Weights of a small GPT-style language model, trained from scratch on English Wikipedia.
Size: 8 layers, MLP 640 GELU, 4.66M parameters.
Training: a variant of Muon for these matrices, 178M tokens, 10526 steps.
MLP neurons of a small language model. Each row is named by its layer, matrix (up: input weights) and neuron, and shows model dimensions 0-95. Each number is 128 + 24 x the weight over its row's rms, rounded and kept within 0 to 255.
Before each neuron's rows, "fires on" lists the tokens most often at its 100 highest values on Wikipedia text that the model never trained on.

fires on: "s", "at", "uc", "u", "am", "ot"
L5.up364 [148 102 107 125 113 161 143 111 184 126 123 140 110 130 153 130 130 141 134 113 116 106 136 122 147 153 151 106 181  98 129 146 136  86 177 104 100 142 132  99 149 140 185 160 147 129 126 104 121 154 138 138 118 127 123 164  95 107 124 147  91 106 128 129 105  92 139 114 188 104 137  93 136  88 113 100 144 126 100 132 129 120 106 144 135  98 139 157 138 178 123 120 108 132 143  96]

fires on: "er", "in", "at", "ent", "ic"
L5.up448 [148 131  87 140  94 138 102 156 103  98 129 123 121 114 133 137 106 113 146 126 125  78  91 115 131 119 109 131 136 110 121 136 116 166 118 156 146 173 142 127 112  87 177 165 145 120 150 103 100 128 139 141 134 139 134 135  99  86 199  88  83 131 146 181 137 157 143 110 142 148 144 167 129  84  89 122 140  89 125 114 129  86 127 151  93 110 136  75 119 137 134 115 162 130 146 109]

fires on: ".", "ro", "ar", "f", "k", "id"
L5.up559 [122 131 125 113 100 125 161 132 120 137 108  97 148 119 118 130 136 141  75 129 118 152  97 132 126 137  88 130 139 159 108 138 131 150 105 116 129 119 128 131 117 117 116  99 121 115 162  75 155 136  83 176 150 117  89 157 137 141 107 129 121 131 112 112 158 125  96 147 137 153 161 134 140 133 132 153 153 159  81 112 146 111 158 102 146 128 177 132 129 144 127  93 116 162 124  93]

fires on: "ro", "y", "i", "ch", "al", "am"
L5.up343 [103 129 143 117 118 105 163  74 160 119 151 137 163  93 135 118 156 119 130 146 145 119 118 137 143 158 162 180 108 124 133 154 116 130 137  79 111 115 148 143 130 141 117 119 133 145 115 126 144 121  96  60 108 130  99 163 139 105 114 121 109 108 136 117 169 139 116 145 101 127 128 118 147 108 134  95 117 104 136 139 108 127 146 101 157 125 116 146 128 161 146 112 134  84 167 133]

fires on: "ri", "em", "l", "qu", "es", "he"
L5.up13 [152 152 121 112 100  85 122 117 173  92 109  79 132 130 175 114 121 136 128 131 139 112 126 125 110 179 125  98 103 137 139 117  83 167 139  94  98 143 115 111 129 128 141 128  88 157 156 103 168 104 110 115 118 157 128 161 127 132  94 144 145 133  93 102 193 125 138 136 168  99 110 101 129  91 117 115 179 157 148  77 126 119 114 121 104 100 118 142 158 107  89 104  84 169 131 165]

fires on: "l", "g", "em"
L5.up220 [112 118 123 127 144  54 138 144 139 160 149 103 145 140 157 123  91 175 109  90 146 185  60 102  83 106 161 101 113 163 149 113 126 128 125  85 169 103 120 171 136 144 103 151 106  90 153  94 152  80 145 182 177 141 114 123 121 161 145 120 166 104  96 131 123 175 126  98 142 155 163 125 125 126 115 104 154 138 145 129 114 138  90 105 121 142 164 111 114 119 153  91 157 124 144 137]

fires on: " |", ":", "an", "or", "in", "k"
L5.up557 [136  88 102 134 136 122 153 138 117 122 107 114 100 125 160 118 101 109 143 102 153 134 129 126 188 122 130 123 132 104 121 154 184  93 140  94 190 175 109 121 133 159 146 138 117 190 132  89 151 188 118 126 103 162 132 110 133 158 112  98 148  40 160 121 140 127 110 146 106 113 126 117 131 126 126 135 119 124 130 106 152 142 176 124 114 130 123 110 153 119 112 111 133 147 104 153]

fires on: "in", "ol", "at", "ess", "ell", "r"
L5.up400 [153 127 141 120 148 113 122 135 183 133 177 135 128 114 157 139 104 116 136 117 154 135 154 129 107 103 160  94 131 143 113 158 124 147 126 121 114 165 124 119 128  93 114  73 128 106 119 175 112 150 108 162 145 130  92 112  77 102 127 111 136 111 149 111 126 158 108 132 141  57 149 107 125 130 114 136 103 119 105 119 142 148 104 111 119 150  96 125 135 140 122 100 133 134  96 110]

fires on: "h", "y", " |", "r", "i", " h"
L5.up417 [128 154 127 106 205 128 124 117 126 153 107 136 171 165  82  83 101 133  92 129 138 100 131 127 125 130 158 128 120 136 111  95 119 124 134 137 165 124  91 121 180  96 160 129 109 148 157  97 106 127 111 123 162 147 145 108 177 115 139 141 115 101 139 149 138  91 118 156 100  98 147 122 162 155 149  66 111 180 150 179 155 100  81 127 123 100 108 132 115 148  68 111 149 132 103 169]

fires on: " an", "e", "s", "in", "at", "em"
L5.up569 [162 130 112  95 115 146 129 170 135 128 137 134 108 147 158 115 136 106 130 162 113 111 161 153 142 150 113  92 153 114 131 131 139  89 115 137 121 146  92 130 147 123 169 102  81 102 149 148  78 159 158 130  86  98 103 185  86 138 127  91 118 105 181 102 133 114 136 125 123 119 111 174 142 139 150  99 144 156 143 148 153 107 106  93 110 100 133 123 149 129 154 115 131 108 137 138]

fires on: "ri", "es", "in", "i", "ig", "at"
L5.up539 [135 169 147 144  86 155 104 159 186 171 163 169 121 150 156  98 152 115 112 134 125 107 124 115  94 105 114 107 161 144 153 114 131 133 129 152 133 142 146  91 122  84 124  99 110 173 105 103 139 115 120 100 121 164 134  89 136 159 118 131 142  99 127 115 155 102 101 145 132 107 157  65 124 123  88 159  96 117 100  90 121  98  92 139 110 147 127 133 170 120 101 124 123 144 123 120]

fires on: "a", "h", "e", "t", "d", "al"
L5.up64 [120 130 132 170 110 158 145 101 127 125  97  98 113 107 118 115 135 130 129 106 100 119  84 127  94 153 118 106  99 132 139 132  95  97 117 140  96 105 119 116 132 116 121 125 165 127  92 145 138  90 191 125 124 110 129 133 120 101 149 112 115 123 114 183 111 107  83 143 100 135 134 135 110 137 140 125 112 129 130 140 111 160 118 166 115 100 116 143 147 142 119 153 121 131 131 144]

fires on: "if", "f", "in", "ore", "an", "id"
L5.up102 [124 166 105 142 127 139 163 121 126 116 182 132 155 105 120 129 140 122 128 101 161 140 102 136 188 106 138  74 129  93 124 159 125 118  59 118 124 119 138 120 103 155 120 127 129  90 109 166 147 121 100 136 125  95  81 118  82 118 108 134 143 157 110 121 124 111 111 137 165 139 101 104 115 139 156 112 103 116  70 109 125 151 157  90 110 112 142 123 127 135 159 114 148 141 130  67]

fires on: "m", "re", "om", "em", "j", "y"
L5.up638 [ 97 117 120 111 120 127  92 144 148 111 110 187 116 153 114 111  99 129 144 112 146 145 140  95  77 110 113 128 125 147 170 157 162 156 138 170 157 146 159 149 137 143 132  98 173 117 114 108 147 139 131 131  89 140 120 114 111 151  79 141 130 140 131 166 124  95 149 124 136 108 174 131 125 158 133 170 139 138 115 114 150 113 163 134 120  72 141 144 112 118 143  72 143 146 135 158]

fires on: "p", "en", "ear", "ard", "ort", "w"
L5.up406 [108 160 110 176 109 154 167 124 141 108 157 173 133 108 146 103 126 118 143 127  84 132 123  94 141 126 154 142 116 126  87 117 152 104 140 152 148 155 114 142 150 143 150  72 121 138 131 111 115 159 129  78  98 146 120 129 120 132 142 155 116 105 143 123 120 103 106 125  93  88  90 189 143 150 139 107 120 116 140  99 143 122 163 128 150 136 130 177 109 131  93 101 146 153 116 174]

fires on: "ol", "r", "ic", "i", "ort"
L5.up248 [119 138 121 149 116  86 131  82 137 116 123 119 109 141 141 140 120 123  98 148  85 108 109 146 160 104  93 146 146 176 161  96 144 124 123 132 130 132 113 126 146  95  98 163  90  79 119 129 156 138 138 129 110 112 123 129 139 128 109 102  99 163 159 186 112 134 120 137 120  95 135  71 128 114 135 117 124 127 109 153 113 110 103 144 133 135 118 164 135  80 105 150 145 108 109 157]

fires on: "m", "l", ".", ",", "ct"
L5.up225 [ 95 127 154 155 135 110 129 131 122 156 141 109 115 147 173 114 110 158 112  99 144 139 100 107 117 121 153 109 111 148 118  80 119 110 119 116  99 140 150 154 139 112 136  98 130 147 154 137 129 118 123 116  95 109  94 116 164 140 136 183 137 131 149 130 125 123 134 103 147 146 129 126  97 120  93 117 138  95 160 117 104  96 124  98 108  81 130 153  92 133 175 147 173 147 115 147]

fires on: "ap", "ov", "v", "m", "op", "w"
L5.up215 [128 129 134  94 126 118 170 116 146 102 130 103 154 170 110 126 128 112 142 168 126 168 132 166 132 143 141 150 175 155 122 111 166 117 143 110 111 132 105 102  91  85 162 142 151 132 124 128 144  96  85  93  76 119 109 108 114 124 119 106 135 125 123 157 120 178 121 104 152 160 114 139 151 180 123 111 169 147  81 107 134 120 127 110 159 139 130 139 113  92 164 132 109  99 124 139]

fires on: " is", "y", "ing", "ar", " |", "at"
L5.up183 [165 100 130 144 120 141 162  85 178 154  85 144 128 122 113 113 142  74 100 128 111 120 159 160 125 133 117 113  90 142 121 115 152 122 115  91 159 123 112  99 120 146 109 131 132 108 114  68 139 179 121  79 138 130 120 115 144 132  80 139 118 102 119  73 144 136 112 155 128 136 143 172 132  92 126 119 141 122 110 108 168 118 144 150 129 141 122 108 102  82  78 139 178 124 142 130]

fires on: "he", "it", "r", "e", "w", "ers"
L5.up86 [140 145 130 107 134 153 148 108 169 119 129  97 148 178 130 149 146 117 136 162 112 115 103 110 144 140 110 130 134 105 136 137 107 142 101 168 135 135 127 120 141  80 168 186 170 174 166 100 136 105 168 151 125 140 107 107 125 141  48 127 149  94 149 127 128 126 110 141 130 124 101 125 117 103 181 147 105  96 156 112 137 154 123  79 109 133 108 115 148  84 133 103 132  72 146  89]

fires on: "l", "k", ":", "ry", "5", "m"
L5.up163 [147 153 118 120 102 107 113 102 172 155 107 122 134 128 118 109 164  67 175 118 123 106 122 142 141 144 132 131  93 131 146  91 148 136 115 112 100 173 111 146  79 183 118 133  95 107 136 140 148 101 120  86 111 115 135 134 156 135 114 148 138  93 129 127 119 158 132 139 149 127 164 107 157 151 144 156 145 148 146 122 115 157 116 154 125 116 170 104  74 127 116  68 165 141  79 108]

fires on: "it", "is", "w", "s", "ad"
L5.up394 [118 136 211 126 143 127 109 107 114 145 135 107 154 169  99 143 133 105  87 152 109 150 123  89  99 144  89 144 121 132 104 152 107 135 154  99 143 119 134 138 164  96 169 136  90 128 122 109 129 117 127 142 106 114 122 147 174 134 131 130 196  85 152 150 105 121 108  92 100 121 153 106 128 123 125 148 139 118 117  74 139 135 149 132 126 135 144 110 161 147 116 120  69 129 143 114]

fires on: "h", "il", "ak", "g", "ch"
L5.up450 [117 149  97 172 126 121 128 102 111 126 133 121 145  86 111  87 138 147 138 108 105 133 100 178 143 104 139 161 126 148 145 112 160  70 138 110 125 186 128 105 119 119 145 133 143 122 112 167 157 154  98  65 115 131 129  85 125 163 142 159  97 151 164 135 112 119 132 105 130 155 113 132 119 174 131 115 139 161 123 111 123 126 132 133 148 140 119 145 146 120 109 102 123  96 107 123]

fires on: "il", "at", "ed", "ar", "–", "an"
L5.up1 [158 115 160 167 139 113 137 136 156 143 156 145 126 159 133 123 120 124 150 126 125 127 107 164 155 147 139 100 117 151 133 143 125 170 118 130 120 122 131 151 121 160 108 117 124 154 118  94 120 125 158 111 118 117  96  98 107 137  89 186 130 109 132 118  99 152 142 189 101 117 141 131 122 114  80 159 116  85 133 115 159 110 113 115 118 158 168 102  84 122 105 122 142  89 123 124]

fires on: "p", "ent", "l", "ie", "ar", "s"
L5.up94 [125  91 184 101 129 135 137 151 131 137 135 120 150 103 151 131 121 163 143 112  99 127 119 125 120 129 125 140 123 110 140 158 138 125  88 113 178 164 127 145 136 106 104 139 137 150 137 117  75 130 137 125 101 145 125 156  64 107 127 151 179 130 164 158 149 140 142 137  81 150 133 129 102 120 206 124 109 142 137 118 134 155 133  95  97 127 137 109 139 139 165 124 131 159 107  96]

fires on: "or", "he", "on", "b", "j", "ir"
L5.up333 [121 133 150 119 156 129 123 115 124  73 144 129 134 108 113 110  61  94 148  98 142 130  81 171 113  89 127 149 114 176 167 107 111 121 103 124 145 152 153 146 129  92 144 124 207 135 100 114 136 113 117 150 148 113 157 106 179 141  95 112 136 133 118 116  93 110 111 108 141 170 123 110 104 134  62 113  80 164 153 138 143 125 130 112  75 119 102 119  68 139 135 175 147 112 108  88]

fires on: " M", "y", "n", "om", "em"
L5.up512 [115 173 114 152 133 153 161 137 109 157 110 120 119 123 130 106 116 137 175  91 199 156 152 148 111 109 133 129  98 122 144 134 135 123 143 121 139 117 150 119 114 120 118 116 137 114 120 113 138 101 107 115 155 162 119 113  93 163 108 155 124  96  97 132 128 107 144  90 144 120 153 119 118  99 146 126 152 167 113 101 159 158 164 141 122 112 136  93  58 117 132 122 127 121 150  82]

fires on: "at", "s", "f", "p", " and"
L5.up553 [133 144 130 189 148 163 151 129 156 142  98 112 117 147 143 152 153  84 108 137 128 152 135 129 135 145 103 177 163 102 141 106 126 141 113  74 165 131 135 107 116 132 183 137  81 184 132 124  95 123  83 103 158 135 139 124 100 125 124 128  97 116  84 137 159 122 121 129 141 113 112 150 113 113 114 127 127  77 110 179 107 152 122 108 122  99 117 116 131  94 163 144 116 142  84 101]

fires on: "m", "b", "end"
L5.up9 [155 107  89 123 147 101 144 106 176  81 115 116 131 169 134 117 117 101 183 116 112 158 139 146 176 137 151 149 101 124 113 111 136 101 175 108 117 123 133 132 138 148 108 116 140 145  99 132 163 121 123 139  94 145 121  99 157 105 152 150 113 124 110 148 115 116 119 144 156 156 137 103 132 191  97 118 162 109  98 105 173 154  97 141 160 144 150 166 111 146 117 133 111 151 134 134]

fires on: "ers", "uc", "r", "u", "i"
L5.up445 [113 122 142 159 145 107 140 167 129 126 128 142 111 156  89 154 118 124 147 152 118 116 139 110 128 131 101 120 149 137 106 172 115 109 138 103 113 113 144 119 161 178 167 156  99 153  91 125 146 155  96 123 161 123 114 111 125 130 137 177 115 139 109 175  91 107 114 128 164 111 104 127 151 139 109 160 139 124 128 144 115 108  94 134 114 114 121 163 162  88 104 117  99 115  85 148]

fires on: "l", "ig", "\n", "her", "b", "is"
L5.up367 [175 164 137 145 145 123 153 128 114 123 126 149 124 102 125 136  83 126 141 123 103 134 108 182 113 159 126 110 128 156 136 140 124 140  89 110 165 132 128 130 170 147 111 105 143  95 127 127 114 145 154 146 104 158  91 122 163 115 165 108 155 126  97 181 134 109 156 126 122 146 109 106 114 167 129 119 163 144 138 113 113 139  79 144  73  96 162 144 128 102  63 151 157 110 141 126]

fires on: "ter", "un", "f", "t", "ub", "if"
L5.up418 [121 130  93 139  99  94 127 181 102 153 107  92  89 130 118 138  90 143 153 154 183 147 113 100 142 148 143 105 134 134 117 112 158  96 111  97 111 104 105 104 146 118 139 119 161 134 179 129 137 102 116 101  89 107 187 114 107 124  95 157 113 162 149 122 140 108 183 130 111  90 134  97 124 108 116  85 172 134 130 139 100 153 175  90 136 171 148 142 130 153 126 119 124 159 180 140]

fires on: "in", "er", "ar", "ot", "ac", "il"
L5.up135 [129 119 130 103 126 160 137 169 120 124 159  85 130 140 118 127 114  99 119 156 146 100 103 151  85 147 110 112 102  99  97 125 154 147 119 104  99 167 157 132 131  91 160 158 125 108 153 147 154 117  89 130 141  97  97 139  88 158 148 110 116 121 180 152 120 118 146 141 101 122 124 105 101 121 104 148 125 159 107 108 109 122 112  72 130 113 144 121 123 155 121 118 146 125 122 143]

fires on: "os", "ort", "s", "ad", "in", "is"
L5.up110 [ 83  89 181 174 163 120 136 128 144 145 132  96 116 144  98 143  96 103 111 114 163 100 150 121 146 153 155 123 149 162  99 156 136  96 155  79 185 101 121 103 107 126 152 106 121 138  85 109 130 142  95 134 133 115 132 145 107 118 128 124 134 125 120 138 135 159 124 106 140  94 119 109  95 109 141 135 116 108 161  98 145 144 139 149 143 152 102 138  87 125 139 110 120 136 136 114]

fires on: "s", "u"
L5.up347 [100 125 106 173 175 119 127 168 110 138 120 135 119 148 170 155 136  84 104 151 125 180  88 129 134 158 135 188 138 129 126 132 104  91 136 123 144 158 154 110 129 164 135 108 127 179 153 143  91 124 106 160 131 114 133 120 128 137 108 111 113 153 145 119 153  97 128 128 153 122 135 148 156 130 135 109 103 143 123 160  94 122 123 128 132  96  93 108 153 110 132  91 148 164 154 122]

fires on: "an", "e", "ar", "m", "ter"
L5.up330 [147 106 152 170 105 160 146 106 144 106 121 109 117  83 127  91 126 112  71 156 145 121 145 106 174 130  85 135 166 130 104  87 152 125  80  97 196 149  93 159 128  93 145 146 140 121 109 124 114 122 153 117 108 124 113 171 127 158 150 126 122  99 131 129 131 145 126 153  84 114 109 129 129 119  86 109 149 137 107 109 110  81 128 131 116 118 117 140 114  95 126 150 124  97 127 148]

fires on: "t", "p", "er", "b", "ame", "ter"
L5.up303 [108 142 147 154 140 101 176 175 174 131 153  94 131 119 138 182  89 150 117 152 156 115 111 118 187 126 129 120 143 128 104 133 137 174 123  66 110 149 127 102 160 139 105 102 143 122 130 121 156 123 131 136 118 100 122 117 108 148 160  75 136 123 139 128 128 141 110 133 126 100 140 137  91 133 125 106 152 112  84 113 139 115 139  77 141 142 143  94 129 136  99 132 118  73 136 153]

fires on: "b", "en", "od", "r", "c", "ad"
L5.up594 [130 114 111 131 125 126 135 115 138 107  95 146 121 136 124  84 143 133 146 100 115  91 126 140 112 148  94 147 119  96 121  69  81 124 105  87 125 146 169 133 172 129 135 127 111 153 141 113 167 171 116 128 111 143 122 115 139 125 124 120 169 129 110 154 183 136  98 123 193 131 116 173 156 102 116 117 146 145 121  97 130 155  87 126 142 133 129 122 130 141 112 116 133 118 110 143]

fires on: " a", "s", "0", "i", "es", "is"
L5.up26 [107 118 177 104 153 104 145 112 173 153 155 165  98 113 141 154  98 128 123  77 152 127 114 118  84 150 125 140 145 115 144 135 108 150  91 141 183  89 131 148 153 141 156 119 118 161 111 123 149 152 138 123 134 116 124 129 145 111 128 128 131 132  82 157 149 156 147 136 110  74 170 127 135 117 146 125  94 157 150 118  97 150 142 127 136 119 188 132 141 122 125 140  84 126 118 123]

fires on: "nd", "=", " |", "b", "l"
L5.up79 [120 101 139 116 130  87 129 128 143 111 149 154 158 107 106 159 106 137 129 112 112  90 162 167 146 148 102 126  99 143 134 161 133 101 101 127 138 124 113 149 152 132 164 119 100 158 105 128 147 112 132 152 123 117 113 140 145 119 146  96 128 117 132 127 136  98  90 137  74 146  92 114 107 130  44  85 133 153 169 165 126 116 141 124 113 122 138 117 143  57 102 156 122 145 139 156]

fires on: "i"
L5.up310 [127 142 139 134 124 130 144 143 134 141 135 131 134 159 136 164 116 126 104 103 136  95 119 140 161  84  90  84 142 145 159 131 105 149 147 133 131 120 105 108 146 110 111 150 157 125 127 127 127  98 157 125 140 141 111  68 131  98 144 102  97 105 114 129 128 131 123 162 128 105 174 135 167  99 120 147 121 159 130 134 126 165 100 128 150  97 118 110 128 134 119 152 140 114  74 153]

fires on: "o", "an", "th", "t", "i"
L5.up548 [108 140 127 109 115 187 129 127 128 129 154 147 126 110 121 107 141  96 109 126 124 123 124  85 135  84 117 118 164 150  85 164 107 128  99 144  68 123 120  94 127  86 150 157 164 104 152 174 129  83 109  74 134 146 123 137  66 149 117 137 128 133 113 130 176 157 126 122 101 164 120 153 137 113 106 135 137 172 108 146 129 139  90 161 130 134 116 124 131 146  84 149  95 165  96 110]

fires on: "c", "g", "r", "ac", "f", "v"
L5.up297 [148 111 117 163 126 113 118 101 123 140 115 118  84 120  90 117 107 163 120 102 154 127  72  97  72  97 159 163 101 115 115 163 111 109 150  85 139  90 118 157 134  93 160 146 157 114 148  89 103 142 158 108  92 142 104 117 109 105 122 171 118 162 106 124 115 138 110 142 111 187 133 102 102 104 163 148 146 146 134 141 136 120 108 117 134 138 142 156 121  83 151 141 140 127 106 110]

fires on: "ad", "2", "at", "m", "il"
L5.up355 [ 93 167 167 181 129  84 113 145 145 147 117 140 145 159  95 137 110  93 163 138 173 113 155 100 151 134 129 116 130 126 109 161 135  80 167 134 127 125 171  87 102  88 105 104 107 169 145 113  96 136 109  81 160 150 119 161 104 168 139  80 121 104 140 158 138  99 122 145 122 159 107 112 112 125  81 113 127 126 130 121 131 119 181 137 144 145 142 132 120 128 137 156 128 126 143 164]

fires on: "ur", "t", "e", "b", "ed", "on"
L5.up550 [131 120 100 181 143 136 136 136 120 112 118 149  80 134 116 148 119 107  86 113 118 169 135 132 118 190 127 126 123 116 106  89 131 108  97  87 132 125 116 119  99 148 141 122  92 145 114 119 109 125 154 167  96 127 114 146 147 135 150 143 139 122 132  92 141 115 127 187 112 137 177 114 125 144 109 126 153  89 142 190 119 128 136 172 107 122 100 150 136 107 135 144  73 111 135 130]

fires on: "j", "h", "in", "k", "b", "ch"
L5.up635 [139 139 156 112 122 111 109 122  84 116 149 141 107  74 129 115 154 102 152  88 162 108  92 140 113 115 124 113 140 122 150 118 187  88 132  99 119 169 144 132 140 124 136 120  88 188 118 127 114 127 134 133 125 143 159  78 150  93 117 105 130 107 140 129 115 133 140 117 128 138 155  79 135  99 154 142 108 133 160 121 128 100 204 113 125 141 129 117  83 115 159 143 146 155 158  80]

fires on: "re", "al", "s", " is", " are", "ist"
L5.up571 [ 76 100 141 113 160 126 161 151 131 162 121 119 102 135 124 134 122  81 148 166 128 111 138 107 119 114 139 145 120 123  94 106 117 141 134 161 143 113 136 137 131 153 179 109 143 174 101 155 150  84 152 153 127 154 166 113 113 128 145 123 109 131 114 145 133 131 141 130 129 102 146  87 127 155 136 131  98 104 157 135 125 114  88  90 124 113 126 115  93 108 100 122 144 153 189 115]

fires on: "l", "c", "h", "y", "g", "i"
L5.up109 [ 88  94  91 137 134  99 115 130 128 144 129 113 104 124 114 107 158 132 153 113 116 139 123 158 100 112 139 139  94 124 104 115 131  84 123 119 144 103 143 136 150 137 114 142 134 129 139 173 138 147 126  91 193 117  98 148 125 156 131 129 125 154 157 117 141 179 117 144 118  92 124 156 116 128 141 125  84 141 142 151 107 143 105 110 160 145 115 178 150 149  90 119 149  61 165  93]

fires on: "ur", " He", "ch", "he", " he", "e"
L5.up598 [108 133 117 164 145 152 158 131 141 153 141 150 128 118 142 140 133 127 135  73 108 176 119 152 112 173 142 108 143 125 123 105 149  93  98 141 116 151 149 140 153 174 144 116 156 126  93 130  88 156 128 131 125 142 132 158 146 160 120 126 128 123 149 188 151 109 133 135  95 122  75 118  95 101 159 162  99 105 122 105 141  94 147 204 116 106 122 121 166  99 129 154 147  95 128  97]

fires on: "le", "t", "om", "g", "h", "ran"
L5.up592 [123 120 183 125 119 168  98 132 125 145 118 126 116 131 117 124 143 106 124 135 100 105 119 131 145 103 115 151 131 144 118 157 128  85  95 136  90 133 113 115  94 107 132 127 143 124 122 116 123 100 117 131 107 130 105 149 105  96 169 126  84 146 107 163 124 121 145 156 154 121  85  90  88 113 123 105 105 142 115 118 174 109 103 136 129 100 105  71 119  94 109 158 121 129 117 168]

fires on: "a", "in", "ad", "b", "th"
L5.up233 [124 137 115 120 120 142 106 126 133 137 142 122  93 101 127 118  82 109  88  87 135 130 113 151  99 162 135 117 135 113 141 127 129 159 104 121 167 154 101 113 138 148 142  58 166 145 145 134 134 149 151 143 127 185 122 146 108 149 101 149 146 117 135 120 104 137 102  87 173 104 142 194 148 129  90 123 124 137 158 155  98 121 119 138 109 133 107  86 146 114  79 114 139 163 135 135]

fires on: "ear", "ou", "s", "am", "ist"
L5.up88 [102 137 142 134 125 122 160 150 149 136 138  96 107 124 130 170 135 140 168 148  83 133 146 163 131 196 156 142 146  99 117 128 138 129 187 113 152 171 163 173 111 148 170 151 108 153 146 112 139 151 134 128 120 117 103 121 116 112 106 106 108 130  91  95 125 107 132 139 127 131  91 128 131  94 124 106 178 146 107 117 110 119 104 138  81 109 150 139 162 127 138  97 162 148 131 174]

fires on: "t", "us", "se", "e", "p", "th"
L5.up281 [129 111 160 146 119 152 136 124 137 137 134 127  58 114 124 110 151  84 167 135 168 111 155 100  92 150 125 126 119 138 124 144 111 123 112 154  98 149 124 157 125 122 142 141 157  88 136 169 171 123 106 133 161 136  99 126  98 127 114 149 110 121 140  80  93 123 126 124 151 138 125 134 141 163 110 132 128 164 101 104 132 157 154 151  88 171 124  63 126 165 101 112 146 157  96 141]

fires on: "w", "e", "ar", "l", "p"
L5.up96 [142 156 172 132 123 147 118 126 124  81 131 105 127 128 146  57 132 122 126 134 122 114 130 117 180 133 104 114  98 122 124 103 125 108 123 139 175 152 142 109 135  96 174 104 138 117 143 139 112 117 146  88 176 178 130 144 106 153 113  84 126 138 109  99 132 162 122 173 141 109 135 150 111 173 172 130 171 133 115 111 156 109 105  93 142  82 185 125  90 146 111 140 114 117 157 161]

fires on: "al", "il", "ing", "ul", "iv"
L5.up393 [ 99 180  98 103 104 100 127  91 128 138 149 145 160 112 137 111  94  99 146  99 131 127 148 119 115 114 149 141 143 157 131  98  99 120 150 117 158 112 126 110 190  50  98 101 109 160 139  99 126 138 125  86 124 171 159 111 104 119 116 139 168  88 101 100  88 115  91 126 121 123 143  69 103 114 103 152 118 105 148 158 145 109 110 146 149 150 140 151 134 110 126 107 113 103 184 131]

fires on: "op", "o", "b", "ain", "m", "am"
L5.up501 [170 151 123 166 142 163 113 105 173 136 108  99 119 128 112 110 138 159 141 131 154 110 122 137  96  99  78 147 147 141 130 107 119 135 136 123 109 127  75 121 128 135 122 137 135 126 141 145 122  83 129 100 128 153  91 144 125 127 129 124 106 123 158 103 122  87 131 115 116 112 127 126 148 132 125 118 137 139 140 169 107 111  76 126 140 132 121 138 110 152 106 161 141 130 107 160]

fires on: "e", "n", "h", "-", "r", "o"
L5.up115 [123 132 100 173 164 153 116 106 109 180 118 111  96 101 128 147 109 140 119 146  95  74 132 132 155 115 110 151 172 104 113 156 121 120 121 141 100 134 118 130 142 131 135 113 142 173 135 146 107 102 163 175 137 151 129  81  99 101 111 135 122  85  97 177 177 134 114 103  88 144 138 101 124 135 149  99 131 111 116 151 161 121 126 116 110 125  89 159 115 122 151 123 134 136 157 109]

fires on: "ent", "le", "ie", "g", "orn", "q"
L5.up342 [138 153 171 106 129 140 189 142 139 129 113 151 119 118 135 127 146 141 104 146 103 129 116 149 130  98 146  96 135 118 139 170 107 148 114  73 114 154 134 151 123 122 160 152 136 148 101 157 124 137 154 149  93 135 106 157  75 121 165 119 172  99 151 112 133 126  88  73 143  88 138 109  96 126 178 121  90 107 104 141 156 104 115  91 112 110 115 159 116 157 119  84 156 109 135 149]

fires on: "ly", "y", "b", "f"
L5.up267 [112 119 124 152 133 113 143 134 108  84 145 117 116  99 105 120 160 102 134 149 170 133 104 156 165 145 118 120  76 146 113 120  82 123 117 138 127  92  91 123 124 149 159 103 104 140 106 136 142 174 115 111 113 198 142 120 113 113 123 125 124 104 112  91 148 144 131  99 159 155 147 166 159 149 122 125 122 123 125 133 119 138  99 180 145 123 163 132  89 131 162 133  90 138 110 148]